Weights of a small GPT-style language model, trained from scratch on English Wikipedia.
Size: width 256, 8 heads of 32 (4 for keys and values), 12.1M parameters.
MLP neurons of a small language model. Each row is named by its layer, matrix (gate and up: input weights) and neuron, and shows model dimensions 48-143. Each number is 128 + 24 x the weight over its row's rms, rounded and kept within 0 to 255. Numbers have three digits each. A neuron's up and down rows have the sign that makes its largest values positive.
Before each neuron's rows, "fires in" lists the words (lower case) most often at its 100 highest values on Wikipedia text that the model never trained on. A number after a token or word is its count.

fires in: "south" 19, "same" 12, "one" 10, "southern" 6, "saints" 5, "some" 5
L8.gate420:153116114057094116118147143159130121149143086121105150131121163141183158130125147145163114130145111129095082135083135138098129158136126109134114130156114132153125164114174112117132089133108087125090110134141147134135135128079137085128118108143094124106107153098135105156146154124148119130
L8.up420:184167120137142143121087097122161151130078157101129107124099129153136159164177165156121105136164129123094106139131132116130111133133113124126118168127129168162150129138118116116107169136154153109104127122140173127120151130117124114090087180117137141147162114112150135113092137123108128103

fires in: "which" 64, "who" 14, "this" 8
L7.gate737:116108090118120140130117113127124154085124158146109135136125138141199100136148132084126114122138091152089156161115117158129121144150109184185117147150078121133142139144114100101145125125104122142157115095093137146121133118120124116139133105157095145100106092102105124096129131169086093084
L7.up737:138122130140132151129155086120134124093179138159171107155134095144132120149118116134152168143159150142097138139081174110171094149105112135187107117124123135103185151118127109143139124117122147141128071099165132096095132090148167154097156153086121128121148115132122182129095150154109135144

fires in: "which" 27, "who" 9, "although" 7, "while" 5, "though" 4, "completely" 4
L5.gate1002:129111132130139137146077115120137137129130096179121130111120159132152122137150131135118088129115081141113174091124168127140098155166138121147138150162091138140151151160144122183109183085104124148115132086135133126143111107163124131181092107151185128130139126149112092120109113139117111098
L5.up1002:110117134113147133129132128073161163122128052139110184118134115104149156145102158133153124120155146159111110110121147111130101159122132139119146146107096141080131139132142093167127118120117115136160138107132115141092130132097141104099110072120155119130146125129130133142113126126137157120

fires in: "june" 28, "university" 20, "january" 18, "july" 14, "upper" 4
L4.gate934:121091082118111162142138157100111148063143167132129131113098111118131131049099154144147102103139111171156135123119131133140130140178130097128128169145132133136115133121128121117198105121135144117115180140099109133145101138085151144150094140133113094145115110093106102185124116119140107142
L4.up934:145143161139193145155154113145093100112142151135124119099105129119130174105137120137151105091176126131133126166128142101121153105155138132155104086110122144136117103098109119143123104116149130140080147109102119122137097117135111133140112103158117132161120109102107152127126114081098115120

fires in: "they" 19, "area" 17, "same" 14, "name" 9, "each" 8, "these" 6
L4.gate371:140152111120102090110154131119090101130150150160122164108144157139125157148112101132086104134158136126149129139135130147093132096148139141142118151139134162138097187122132114137153175123160105129107120109134148144145140191088145107097115109125119131107102131137135100196112117111113128114
L4.up371:122129116140143107088127126129115105147159122093098164106129124130141182148066082160115157125113134158129111135080123118120088136139114141148140137099097127138174139162129125125120128162105101098126146100138137153155124133089125142098113097146137125125125136145178134139027111153089096145

fires in: "where" 15, "genus" 11, "when" 11, "length" 9, "how" 6, "through" 5
L8.gate616:150154145099123138132163104146141105130153137128100131132131082145137124134087087109123117131148104143099147113151107167106148151151120137109117084139113155173139130129136091097127159097109137139179125140172134164159128156164153139119109121196118132135133102133100129112084146182121098141
L8.up616:132128178155138153120165096103112165134124146147147104137138129101068108134153133117139125132113111096106116127129114113098129141102138108111169116133122151131138143123139139123145121173147128134143132141110108124124131129109127178075104150126111117131121114143142114128169128155099157162

fires in: "march" 13, "july" 9, "november" 8, "october" 7, "april" 7, "june" 7
L7.gate718:151117111077148116122182127158116128110115127110089154126117129113112083127149149119092057140123129082132156099096167133142109132155142105106108118134114100106099141135140164101148115110137122120155163094138098137146088092103132129101110140166089096087142144123099209139124107177154125146
L7.up718:143154157116115119104091117132174119160098165141164147118090196124117099107094131112102112124099155124148148120141141085178125120127132123110130140200164149141108087170146140112115168128178126102107104107117108126130115124147145123146114143080132114103109131088146101103145086143129149107

fires in: "with" 13, "but" 11, "as" 11, "over" 10, "after" 9, "on" 8
L7.gate348:131097132120133132126142112160177118127122178132116144097135146111146141130126128148124087121160097118149151107165158144099109119146110168154145162144123164160133146131151161144142159110174142117119133123094143125127133134111100116107107138124092131129102105113162157145122142125108136115
L7.up348:072086102120136130101132098122122108155180088141117164110188157152145134121149093110138138103125108135188081103104131148125103085110122071143120122125168109158187148136124147150132124105158125177160164120104144099138144108122115156123110135146136131144099143126103124173152137102153137141

fires in: "they" 31, "history" 11, "leory" 5, "to" 4
L4.gate79:115090109105076093174165118094107136125120137164131142088087159151150094110154081138122154117175125157126115080140105138134113126120183105152096133135126139164145143128157074129124138112123134121134101116148127108133065124084150145121096118161194080123118141113098130134132134093140111148
L4.up79:129142115132112155134110118119111111130125105157121136158153132143133106151082122154146153158151161135160129138121119091095108145088122079137169142155096092085139141089164109120175123110105098125132081151157082101137122138149161141108110099090136106104114148147129131137150112139116140099

fires in: "second" 29, "aircraft" 11, "security" 7, "biography" 6, "accepted" 5, "black" 5
L8.gate295:124144099108172124118130120110118153139110135138101113132118075148180177170115118076115133129141116127104142157122150135165146171131108167158110138147109114166086103160119110111176094139084104120154172137149112147125123096107163120144121112142117094117110114133116131104134128104123119162
L8.up295:112155127109145175154095116115131171109144090127133103159137143090139152090098148100110095099113144147113148116142140114131112099150136091124107162156126097124098117148110118124135103095122127166106121142118117167104096123077106114125121121120099149138131145072082132127123156112123119117

fires in: "0" 57, "association" 7, "bari" 4
L4.gate415:095141134133119128146148116129116104092178122077114160139137103161139162139133096102156120157122076154110091137109130156088166124150162158118092162093094150104118164109127079161070148119123131177122118128098107140126147136122137153086147124137104122175109116094124130144118116123148156142
L4.up415:088101132148111135145128116162112123131152115128131160155136137138144127101108127142137131127100100141134122114127146105115152166102166112129113123131174147159113138137188091105180132126075112145152131117154140118096150143118137108115165105147138097119123109111100162172165123157124144156

fires in: "been" 41, "david" 17, "being" 5
L5.gate585:117134098112156158128186094124153158128127111181109177110111117117151126134089120129127112125128085116156110139122130131078117091162109123148130150105138111141126112162163153122162123137158114145154156130166114099115112106130154137134141130141154151106065133159138147121150135117157133106
L5.up585:127122126132092085099102118111124118117148119111131153123140112147152127040129140147118159096133168112146118121081127164111112154161144131170103137100118132165115154152143125076161121123110124160106151130115171156145160186092106114138108125160106123143111138146112144115141185146109115113

fires in: "july" 25, "june" 20, "john" 13, "january" 11, "sought" 4, "march" 4
L4.gate197:101102125113118129130108146090126131082154134154090104120079145149144128101130127133132087138103100119135113132156159141153140119141132071088127116125128193156115133129125077131129163111136125101135135122129108114170181165149126165120082097154130139088086091095114089129134127137140094152
L4.up197:156154104117158133170120111156118117131122106111149120104111097105138150099126143145107155085148175112160110123090123140128106084121177141145130146133128129087136147106123110119150139117111158119112137118073138133139104133111122098116101177169110118122139100108135123132138150148089080137

fires in: "this" 25, "until" 21, "south" 6, "while" 6, "both" 5, "although" 4
L8.gate153:116111073105130128125153134150156138141162146154136161144146092071119156152116112152154124135137104092047127160119162156133133135097103144156136156112091111122128153136106127148146137102122125147110086115113129123180105102168127113108127134113116124117124093116144104126112103118135113115
L8.up153:173138052115145093168123143123147138124135137121105111131165104114105159098149157118113107107131113164118125137118123112126137092156137090129146098139150161110142158187112114127141103130123127164111107125119157115140110119163127113144097120119081141089112084140141111121119130209106119121

fires in: "under" 39, "during" 10, "involved" 5
L4.gate126:108085101108123137142145124112164087124119176150114152134157120102150092147178123095159109110103105153103136137141183133125110106137145098140126166167159144171166136122122132115188120118140130151122144124185150153163111153103106104107166119149137141130105117154128079105110104144123093140
L4.up126:105089133126083150130168178131167129152106138122137134140108146107103110119140088148151104136075145110123084138192170131116112128099093125115122168119174126124189088118122119104165142136099128149110133121139148096143110144104140129078144119103161110153133123147145119121105067097125111147

fires in: "one" 69, "took" 5, "foreign" 4
L5.gate606:132148120046133151126112084117159144152137146119074139138140126135141130127153121116109145106161144114173104077112117121171096149170145145101126104152135130144073126132121085099109135135101146145127142084160115117153118154105128102107128156121150102088134131108067147168148131156101092125
L5.up606:100151085113122153101107093150102181144120133108128183129162125124147171139181157144123097103163090140131119143131105130112105188146078172131115136104118173136157183141113136128167138103128108120122152089117120152131119121083143123130167170128152101160130095128120145134113145129143121105

fires in: "his" 53, "her" 30, "him" 7, "himself" 5
L3.gate897:114151107104127135136065109105169138131143114210094115093160100081151134118149091161090137099162075157162140119127121106144111097109154128164119148156129105141166150121101121156184133148147150088129140137147189129127119127126155105109089119142088127135096120152117099156114116140144133093
L3.up897:119126082131112125125096135129146151138075138101141190142124082096140075138119097140110110150142105131158122128152136143134129134111137117149129152133148104136188137120141116122158121131166075141110120158133133114145082131128143149101127146109110095119128136121136105165113140117123173164

fires in: "december" 21, "described" 10, "them" 8, "criticism" 4, "data" 4, "asymmetric" 4
L8.gate389:154194125115135120127137118133140151108141134090118162076140087148154113168109110112157125134156100136152126127125150126115125138118096173141140158144117139136134107099139112108131155124080093148203186164140180167111120127131131108130124136132113147084154124165122135135116151142158114134
L8.up389:101122114111143103121094126117121157173128100193133129113139119165124111170109157155109098114157102089104125131114116104108131088157075146144140127122153117108106133149110149160096143141096142118124096126139132137125115081116173139168090110100137125111137124150150105129168133121121153156

fires in: "0" 39, "1" 15, "15" 5, "14" 5, "11" 4
L3.gate127:161150081134167105139116119097152143109178108071151138101160111142152138114110126109120140128119148137110131120189140120124122108118109194157086163118121106126121104142102119164164101138112106134109153109136129166183106164103114155136121110112117141124063151174134134139130123162126142133
L3.up127:108090116098152145123091133118098137070099100131116131105127161121172162110140117118126166118126109130125123160131099123080166164133161132100164160102107158198083148133160139112187115067141087141118181124115113167081120098126155098120112107136116110153107122135157149189138132103119140146

fires in: "china" 28, "chinese" 11, "details" 8, "of" 6, "since" 6
L4.gate285:137140112122114138144142123129139103132152120151136203141094089087158111152119111089126127154133134086157134101147138097098109130135125117170088131167115125137082154154146122101119142142137137139107179156125164134127121124130143090096130102168140101109106154092135150125131135101135110127
L4.up285:169123103135143121156113158142110132103135124087109135130096112121139133132083112096135102178119114144105105119096140129126095142126143137091135134118127082111122144110153126162100126128171112150111145155149152129161145087117113100097094105099158139126099146094147128130095134142156127151

fires in: "they" 14, "liberal" 10, "history" 9, "robert" 9, "list" 6, "rochdale" 6
L4.gate66:106110109159078120158154172088144155105159131127123143151091121152164113094122122153162150113125132121114146119162122135127120118137146095117156144130136111119149141137169103182139117096113155095164153099111130147137073109121145135105106114137124133116140150077121132182192148157153111124
L4.up66:122137071125130106082130141126147127133132107076124148099130144142108132141146113127131140173127126157120140088134136141107104104106056138124158163109080134091131133120164114116113130128090100176122086106125107152148127125125113128133124123119134168097125095129112126153149134167121133112

fires in: "from" 18, "through" 15, "with" 11, "uganda" 5, "throughout" 5, "young" 5
L5.gate739:109118084110145116116151098186138110103145165126121154124121148102130113157107094150134122166144088165146116119133148146123122123142124119149112134105095180118135159156116122122136131096158146148121133124094146151166090147127175140141105136107153126111100134103089137099086124125146143149
L5.up739:129102067115127104183131160100136150093152144143140158131151154102099114111129127133118128145113140134115117101176157126143165145145155115125116158150130114125142135137172160107044153139161154131121124143121108146151150124119178140158131125112163107149155117121122123098153117089175096140

fires in: "it" 41, "in" 40, "on" 8
L8.gate426:147087165127114152134138110137180156128119096086130153112106151117176169158115111143097101116148110164112098150147107177117131096110123137144094126124088099138094192140083115165096129121100128128111116161146154133152087109081101126146129123131073090111114093133118132152124121143125114140
L8.up426:140158113113124149157127132149148121127133128176132116157136174128153117138153142104106123071180096128123134117084103121104104118151164116137093123127105121089127138141143140092147119097137147110152145101135111090116161119081123157159128155135149111126131148084088129155090154189108155093

fires in: "area" 20, "each" 12, "before" 8, "place" 8, "museum" 5
L4.gate1013:117118104145121117106175153126115107100133124144105156126102139133127128122139166138119121137143155107157143149163162134149128123110142146163118100128154113126098142090154125117136135164126126142121107131091158129171153159091122133106154087167119114126114088116111141138153116102140108084
L4.up1013:113102137129115130076165141147121123118160112122144097151142138139133103099091070090136123150106168155147144153086152114112135133130124106095105173112076120079128149157129105142113172112152153139140133133107115162135125147138160125131111115175118132123131160148112111136128136126138076148

fires in: "it" 46, "is" 20, "its" 17
L7.gate660:139126141117178112121134128124133167118136129148131178102124104107112104142076155105089103131140081118115141132132125149117122111163125150168141146143079147101174164138123136115149107137108136150151134075105150153148149122104165152140123077130141151084146139112132153139095173127081088104
L7.up660:109105160120147149144094109123174155096114119148105153143119115118135118178100151123138152171178088120098172112146100122100119142138085141168113129103111091116140175139081144137145109108132133167097115117155130155099114164135140137157130086106172119121141134160165115128074130146148082136

fires in: "three" 31, "elected" 8, "selected" 5, "while" 5, "meanwhile" 5
L4.gate57:101147084111080099154147104062151134122108173150124145099134120142121116135115071122161134114140126112130134104108125113141108068153128157160090115127129150129137176125100160116202127098094135136111121092118156153145123134082171120080114131135106127121097181114136143142117162123107113119
L4.up57:129128112122105097117158115153098113134159121128126129139096136139191120136117152141106170173165129117149092150136125096126137127080115156130120112157148164083144114172095136146115147096098119092134075156090166144156088121133129153162111089110136108109161097121165126165096150123098131111

fires in: "all" 35, "with" 12, "s" 6, "allowed" 6, "by" 6
L7.gate776:082086119121161111119127106152135134162108125133125079136133064107143144132117148129144161123114141152105070163110178133197112121124107139164133150119133141175169121109105124156162131118116131141149126126152123129122122143141151084113113112149090150104113114109122121179146109089127056114
L7.up776:101160101110132145113123114106191141121137148150123100076106130118168138159137115169169138112111134138108134107123137145112123137169094161121127117126107147141151124066153140157117108094126150085164160121156160158115116111117090111138160092101169134124104130138139169130131106152148127087

fires in: "been" 35, "while" 17, "released" 10, "politician" 9, "artist" 4
L5.gate348:062131069139119146146142079129169113108154120131120128065116101098164121164134144148116164136165146133163082123114095138094131086159113191175158167139090143115140109155138073132154140146099144133146159147111125144128130145113141135105107111146080120094124125133136141158153110133123112180
L5.up348:145072100143131129138115148100126084154111126161151124147159133125111111126157158160101150098133135112125134127078151121135129144114132161169123124134096114093160091151075103057179141169080134135093116120137154147127127110138108132139155142121118152100110131098192124131160115135154128105

fires in: "under" 41, "during" 32
L4.gate48:130095084088097158185126135125181113118104162124121141111104122147161141095132088122113107131154108146135125143146153124073145137115125136173119163127097126131102163143153116131159135131115134156150200120132159151104089149089161114108133148180109110117080120106131148153116163134125124129
L4.up48:151103087137095085143102126090127170131104147098145193138147138154172146160129115122145108128081116142112125107136058150147111093130140102122098115139128111111137086132126148151147126135119121074172128111101106112124111132092123157119121108130159140128140102136125096103091139175138124195

fires in: "it" 35, "its" 10, "august" 8
L7.gate374:062145084117135123132139098117137125153147131129116145135097111097151095171120112091136096128165106096129136109129168145137125133130120128127094125169116140151110145127155137132110078087136133148108085096116133141126103172128118137149125124093131086111137144134112081149110125148129154106
L7.up374:089123097113127104132063155144165120106125100160108093129107116072154115118148119141157116145093078108117107168129128117116177131134141145091118107142110108129101138175131159111146129134142152155129152161115118140105135148154136134123151090152115137135095141148111110168122145097142129161

fires in: "2" 16, "five" 11, "5" 9, "2015" 6, "give" 4, "2018" 4
L3.gate492:121124140146187150159089097115087142098163108166111126112124126105133161138121151141126143125159098146170156130123129154096153138131104122149110127110103145120083123149098165141118140127183125149168190121139167122153150091112115129141150098123105180113105100151109148142121142128121109145
L3.up492:161125194152099143140125144104100120107150100169149134143139119103122125136164129128128129134122110109168136170090132167097087130139166151145135142146124123113136112101124085144137110148183135129110084143144148116097163134123129078141140127123119174123161149132145105106111120112143187126

fires in: "china" 29, "chinese" 11, "supporters" 7, "support" 7, "chairman" 5
L4.gate442:112147135102129087127149126114181113131123136112108093123128104158128124113149079158152108116115119041124099125141149143102104137156110168119116117105132133158103145122080142149137138121110120135133113115144190140139109143120154138109120116128082115126122155130146120141134130098166117118
L4.up442:128151133091168083118130112109156078136119134147107168149108127121127163130105125123091102140137122130101112112141149136154128143122106130131123111111137136108169128146178148088108108101128115190137101104128148112143142130109152118152150118105131115153110118101134121083134117119122126186

fires in: "with" 88, "within" 8
L7.gate387:130132119102101103105107102126155129130139164155104185153122109122140137170108111111129148131113142109109097098128124171131062135117175171137099164150133133144138128149123138122144171105146139122186154142157125122143147166092102093142112115138111132118085091130135096123154117134092096108
L7.up387:103151142115125080117081123130148154116117143150115148096105134142138169161095105141140158133096118127111125115128121135147107124117106160116107179147118128105075161141139115162111147115121136114187162172134113146124139148110136073168153158118151113120131147122161131129139136147116096124

fires in: "born" 37, "on" 21, "ocean" 4
L7.gate121:109086120099111148145115109151123135098167165108103141114074086105158163106135120149104123101118130123162120151106117137090115165125130133128133149080119145103109149160112132139152124143125166134153139100127117105155124096074119083096096139155134105123119087160126165138116121176126143178
L7.up121:139173124121100144141129089194099120140165146122111135147114142116137084119171119116112104118145129124133076092130152158081126097142163114111108112140055110137085110112106122130116114134154127128117138147154128124170121145101095119106136148110142108133125135127138130126098122152151148138

fires in: "been" 24, "history" 13, "million" 12, "hill" 8, "district" 4
L8.gate344:149139094108118153186101107116149146119114089127084119134142086142128157105164149090129117087103151134125162147101106129154111109130167143171127162128104149122115130144118083144173161131113143124144153110154135147173108143126132111118138122115141145167115131132142145121117110176131147117
L8.up344:091176120122100121148090137136155123112152130132134148144135153139125133100154115114181136094149137141112122130151175118110166087129115115157135130121104121136089145184100181145111127135129155154137144117130116128120134112109118100139136122123121089138131102152099115140130157125140093132

fires in: "of" 61, "august" 12, "valenciennes" 6
L4.gate892:111091113105100104070126091148144143081134141149123129120098108138127132154156114106167151145159103113120109115087131153127117140128165162144115122111142138142161160138061134139143154118103159100150127111134141142117148129113094123131137088151108150144106143144155146115106115147105082144
L4.up892:165115140123151152099123137107095127128106122088147137089112102106135110181097132141167151149111138104111103126136142135124121128139130147160142160125149134100159081074117113102105135104102150108136188107151125170128121148147092132126122093140157168122137141110120166140162154090122128144

fires in: "china" 23, "still" 11, "chinese" 10, "institute" 9, "title" 5, "constituency" 4
L4.gate569:091154112119151108110134129109139110116195118158116125100106133097150114137139125147143112128158116100122132115081133116095094091106100181101123154148123129110157137127124115169085148141097143149148126084131135142131117128102107142086098107132133148114115120117140112176114126128157094118
L4.up569:101141134151139134113149121106095089130136123184130125130124147133177107115123083118116127131146127141150129127127156122163085172127130126146123167146119139156118133191090130132076137107128125135133120123154142097122069094106154123144118158132153147141136119110147157134091088065145098125

fires in: "this" 13, "until" 12, "part" 10, "under" 8, "just" 5, "particularly" 4
L8.gate178:119108119073127125085097116081150130113182141159115150124097119122132174107175146117149129030131114147089130132105114142128162152137140121126150118134147061137141120121140088134104098117176113181102134128122093138131128088114108117118112116130105108129113092119150118161134130195139089134
L8.up178:188119116126130133139092182119149151139118116161130162128150111126116109107139104141160089102071086107136119174110089143140139084147150127149143134149129150123118156168102134092133163102163120192102101155158162161124155140137130091120124163124098173105105124106125143135092127122114145101

fires in: "through" 17, "february" 14, "of" 7, "finished" 7, "throughout" 5
L4.gate316:150112100110079113125143103105123103096115162118105108075121136151118145144147107100117132141141128092100134120122155154112145120116096147127143138103111139103094172151110134156152118129189151193148146125116130143171095143111129151091081099175099131099103125102119104131140091140103084182
L4.up316:115149142144101106174116146156133111111090145140131113113114100084130128094132098166148136096121090137148164113203137100078136127149104158142102143124149119135143071119142147111084134156129171123127114138113124118110145139097161132128150162075100126144166123116126148125109117145147104131

fires in: "under" 42, "opera" 9
L4.gate713:152113157116141098132127124092164138141118206114109157159164076098148155158123102118165115147150067140139125132136162155101142153190109123136106138122123110150155148122136086142152139143092155150118167104125159133153111163128085099108115092140130081105102134136096148131111094121135114092
L4.up713:151130095146147128091107135099108152137122120118144152138146105088106131117122104168164118143129089130126120117161133123132110179148105132128115114144156109129137107126150088144140114131105154103142152135073116118132129152132150137103107131166109066124116124121145165134119062091132118141

fires in: "to" 35, "which" 35, "who" 14, "that" 4
L8.gate972:103138126119139174122103144170135125127154121170134097130102153124164124134115108130107128132105124088125168111142079132170120126134088127153126128162156087113107135171133124135153136129120139117137122125175138126136107103103161120122125129131114055155139146127124117173181092093100126091
L8.up972:125106105156133101112142111143129084137170136158140128126148102133150093141131114120116152145127125134068156160135109153127057148124120162149119108118102132151127147153086124145194147117119128144187088128126106126123131118131130090088117057141140117116103130090111148165088132077092116140

fires in: "of" 74, "album" 6, "years" 4
L7.gate1021:124126131117159134097152098151143112125093122168118125084125141126152108159152158104118096144162102138110123120110155121125144079108126129131077126133130120140068128160107147146128163152109152109119095133101146083136128094101165126119115074113097138130118150134133118115162109159154101127
L7.up1021:098111142113095119135119125168098096095106133121123146105112082156129113103120126125127104178103104154131126134114125135142136122133117147146130165118114131130147136105136087096148123105119151082081095117154175129154122197152104121142103094144086122143152124108117112058121129086116106163

fires in: "5" 34, "4" 17, "55" 9
L3.gate22:094103144086151101140063134149126141083128139127110139157107101145139153116122154146131128120117110116138134145099118136086138158163141126132117111091114133147062109114107146113099165127152126127151172117096117153095140133117205132139105142148147144105112094118171135140130141101113093146
L3.up22:100092128114165141093115163155133140125104132129117124153078133091123106143113111142134129151107122149163152120138134148129136159141099117121124120129131117114083119143123123121125125133175155118123148127109151094103109084140136055151130173172112108091177129158175148120095108089192149148

fires in: "in" 18, "on" 16, "as" 12, "at" 8
L7.gate267:117113091125193152121134115103112165133166125128153165139159106105114115127121110129124130133189064171108091166107118140142080122118105119188114154138128109151141157151110086085172113166129074124127108084146119148143101113098164134142121105124094150101134132121127160131125167110064135163
L7.up267:155082130159087137096120117138155102136119144105129128114087110107125153132159079136115117116151129142093138118124140138155136127112119178102130100104147161153127137130145169085083147133171117111101111110155084121143117183108127049084141098148123071128135128140141133108124135110133144108

fires in: "it" 39, "he" 25, "which" 4
L7.gate532:097138095114141133109146101172135150119141142138113128139096120071136159131103117126106097145154118137114124159102153148108101121143108125125125147124089142119135120115123143127138107109130126117148124094129153159170128090083159120139145090128102113141119111110156139149100074153115111126
L7.up532:101127134104152133134121141098143172117168071165121134128127131128129117126137129071114142118164109127125139132134105138108115151119122135097109136172138109134161162128135154176144079140077103135091105072113115173180117064134103178133128087123142140107160161159125133152134125146085096096

fires in: "on" 34, "one" 6, "order" 5, "a" 4, "as" 4
L8.gate98:113153140136092092162152156099186168068147142119125117159107144140131114125153102144130111153120103144086128169133167119159076086131170141175088139133135119135098178159112128161129130098080128136127165087149130134119131115132136130110087157131113081134104090105124113142100142137141119155
L8.up98:115090106120141099115119133154123137118154162148106157144145129105155125155173143135139177115125116168137165098115120141128117123113130104125131145095134127117124141129147084133121109150169107171144133138143111095137153129137118194106111131118134143120128153136126120178150127146139185172

fires in: "while" 19, "through" 14, "three" 13, "ohio" 7, "what" 6
L8.gate120:091150081078128114129130108117118142142167108147105141133186102109121152131122132112178167121144072091167159119105086150128077101158152134127133095106136137137170164144122110091175124104154126172101121132097131139126147188140156112063126100108084116117130133135137158132103133146105152114
L8.up120:159121108146115145096129067137092102185177166155108109084162142102130116167111134117122140170089112136114110124104112176118134114148104176116162165132130148146144090072097145115136122136117110167160100152181127154153084134135107151071157135145113130125136116133144168132113113131129146102

fires in: "it" 74, "italy" 5, "italian" 4
L5.gate500:179099124144125132130127133134134135132114088129127146112148127113127096134124118103117146144148087115133164108120098127135125137126116135145104125137106154137107168144135149141149145122119124127073142071090111150177116192101158115108090100153151158120116149109180153158099109133117136088
L5.up500:192149132080162116077121136149115122125132101133137114124111143135108122147138132144118119116102140130117194118173127137089102148130144128152108104134107133168183175099151138119149084108129104159104130073154114156181107167112166122069117110096126121095125145104149121120113126108138111142

fires in: "a" 43, "new" 11, "its" 4
L7.gate522:057123135134099096162097133136109139109094149120131100115121119160119134128098108112138094139143126150078155088081142172144167142176117139126146137142152151145137157109124151135105155091146148184147148113125120147120101166080141128120104150123120090126143122148120097158096139122086123102
L7.up522:140123113182123112116149162116110103108112092149115098152156107112120166132145128115151124131163084108122131110128122136129151113132147177141116120087123176127108199100138142075083132107183139175176127118126132110098165168114104158130146135132144089091114144162133123138134152133108164167

fires in: "as" 13, "that" 13, "which" 10, "in" 8, "about" 7, "t" 7
L7.gate663:084105097121129123182075110116115112100133126152132160117112071137172174161155089146113092122116070158142093158151105128143099134137133113145167114118145120143099141164137073105171153100105115183159157071141183117127108136107144106139132101112158097133112110142122130158158145131134151138
L7.up663:124101115123149103120164109167136142115174161169150133147113100187169145087137108133119133118168117090120170143115132141141142144108118127146117117102118127148155123122140130114106149116085108130119125070089105104150160179116170133103095128139142086132137113109099132136147118141112122157

fires in: "in" 32, "against" 9, "lake" 5, "took" 5, "area" 5, "started" 4
L4.gate236:143171060132113129093172101114140089134133108137140140068103147150125092145129130166126134145163137120181148096118155112083120116101129141132111153148165085134153126108138125116109115161091087125127137062143175114148085140112112101119150086123146186085111178122153155120121126111101158135
L4.up236:138110140132081090091158149117093125159114110158108092116164136107167095087062125132118105131126132167119101149203110160133126120103126079094152152107124119115195149132168143083153141105134115130137107146103113093100092107103128108147096146094105121128145125138116125132165154108134139096

fires in: "born" 44, "debut" 6, "by" 5, "based" 5, "a" 4, "biography" 4
L4.gate804:121099094129104134152154098143106122115119106075120136094133159106133128120095106171100084124120111140162150112122148110146079155123141162110156185100120123174126136102120118102172143110125133157145163127134147094152134151118105116123112137137127100104114136137135127170142138140138077120
L4.up804:126126124119111147088104070138130101098099118141143131113140119123117170142134147116138169090170138141106166061137121155107115132124134169148119101086117162107132183114131158147068127110146147122106139114138117127170108107170136104101112133126112136127135144150141113141141177135164150136

fires in: "his" 33, "her" 24, "including" 8, "although" 4
L7.gate95:095083107126165118171085136080192115154178108085107136130135132091129116125133136107139112129124109162129112149111141134138180106140107144146117134132134168135131118102133125164161099101110112070169084151163142148130077119087121144095102099100134105118114115104120126158083140101111164140
L7.up95:121092122132133088146135144168131188134132129086123197117151127118121126115102133121128120127095091130120156137144115130175098105108109110154149123136084153122128131097121117108169118135117140112098096130125159127132144125113118143087162109095104108122137134113081128147126135111129175133

fires in: "china" 28, "chinese" 21, "methionine" 6, "children" 4
L4.gate1019:112155106090146136111101105131152129147137140154105153113128095116144137137094110100118104158144072120139110106046133115105119139128155157140126122129162107169083147112084146101130127156161121112111139131141146125112146171159120116162143125137102149134111130124125095121084125102137097148
L4.up1019:148091119093154145188146115119154108122128163142143111152137083089161135111127107145152128142103153137156085141107175102118118117127157115101111125124133121139135131136113139174168146103141142132161146113129099129141118150141141123089135135111142101145112163104127179177147107133168105171

fires in: "december" 17, "november" 16, "september" 13, "october" 5, "california" 5
L8.gate913:121097115145113130118115120121113150136145144121100181134128153153123124124147189122103115149140161122138146076098162124156146162161161155104165096129121132101112134129137131087118141147104116138142100144134148144137081130128147148081108142136122098101139140115144153142164135165097149078
L8.up913:108127139119161123118163175092151127129146126153124143153080133095153125102103138076103104143119145171125131139165158131104152094145082109135139125174125109150106188103076110133162119138134147128134137134121132125123077077110121125107105150144099131097124112103118149177118095106119096151

fires in: "that" 29, "as" 10, "which" 8, "who" 7, "with" 6
L7.gate356:147117112120104163106120108160152126127129156172129148124094160140134131143154138110159102166125119144144143084177131095149126170146152145118119101149084131132101149147190136093145196102110135106131120121140125164122110168110145111148121102148157125155105107098103108122121117131119100135
L7.up356:116135110121114132131166125157153136133143145164149165123124090090139160135093129121118106111131089152154074143112162150155095091142126083130144096111133128113168146164135128132185118136116117135142144064120108101103110127081132161142161121124090137099126085098160120112115141117099105108

fires in: "he" 21, "both" 14, "but" 7, "central" 6, "bentonville" 5, "mental" 4
L8.gate377:118114155112131125150144113100108132093155115137093175135109073102141116104113106099136095105185130154104126166116127118109106095157114142142120154155144144136119135114122119143183099083125128086173137090132110125193128116117128122107140088184114134122123096119121132135139105150074142142
L8.up377:170143114122135118126123133109136161143088102164140141152117111104157107147086146115123141175164136085154138154086141127140123097111130065146137150131090109107101126119091148120158139108109131124160144144158147106130157093146147123121115107139091123121150107154120114157161133151104101132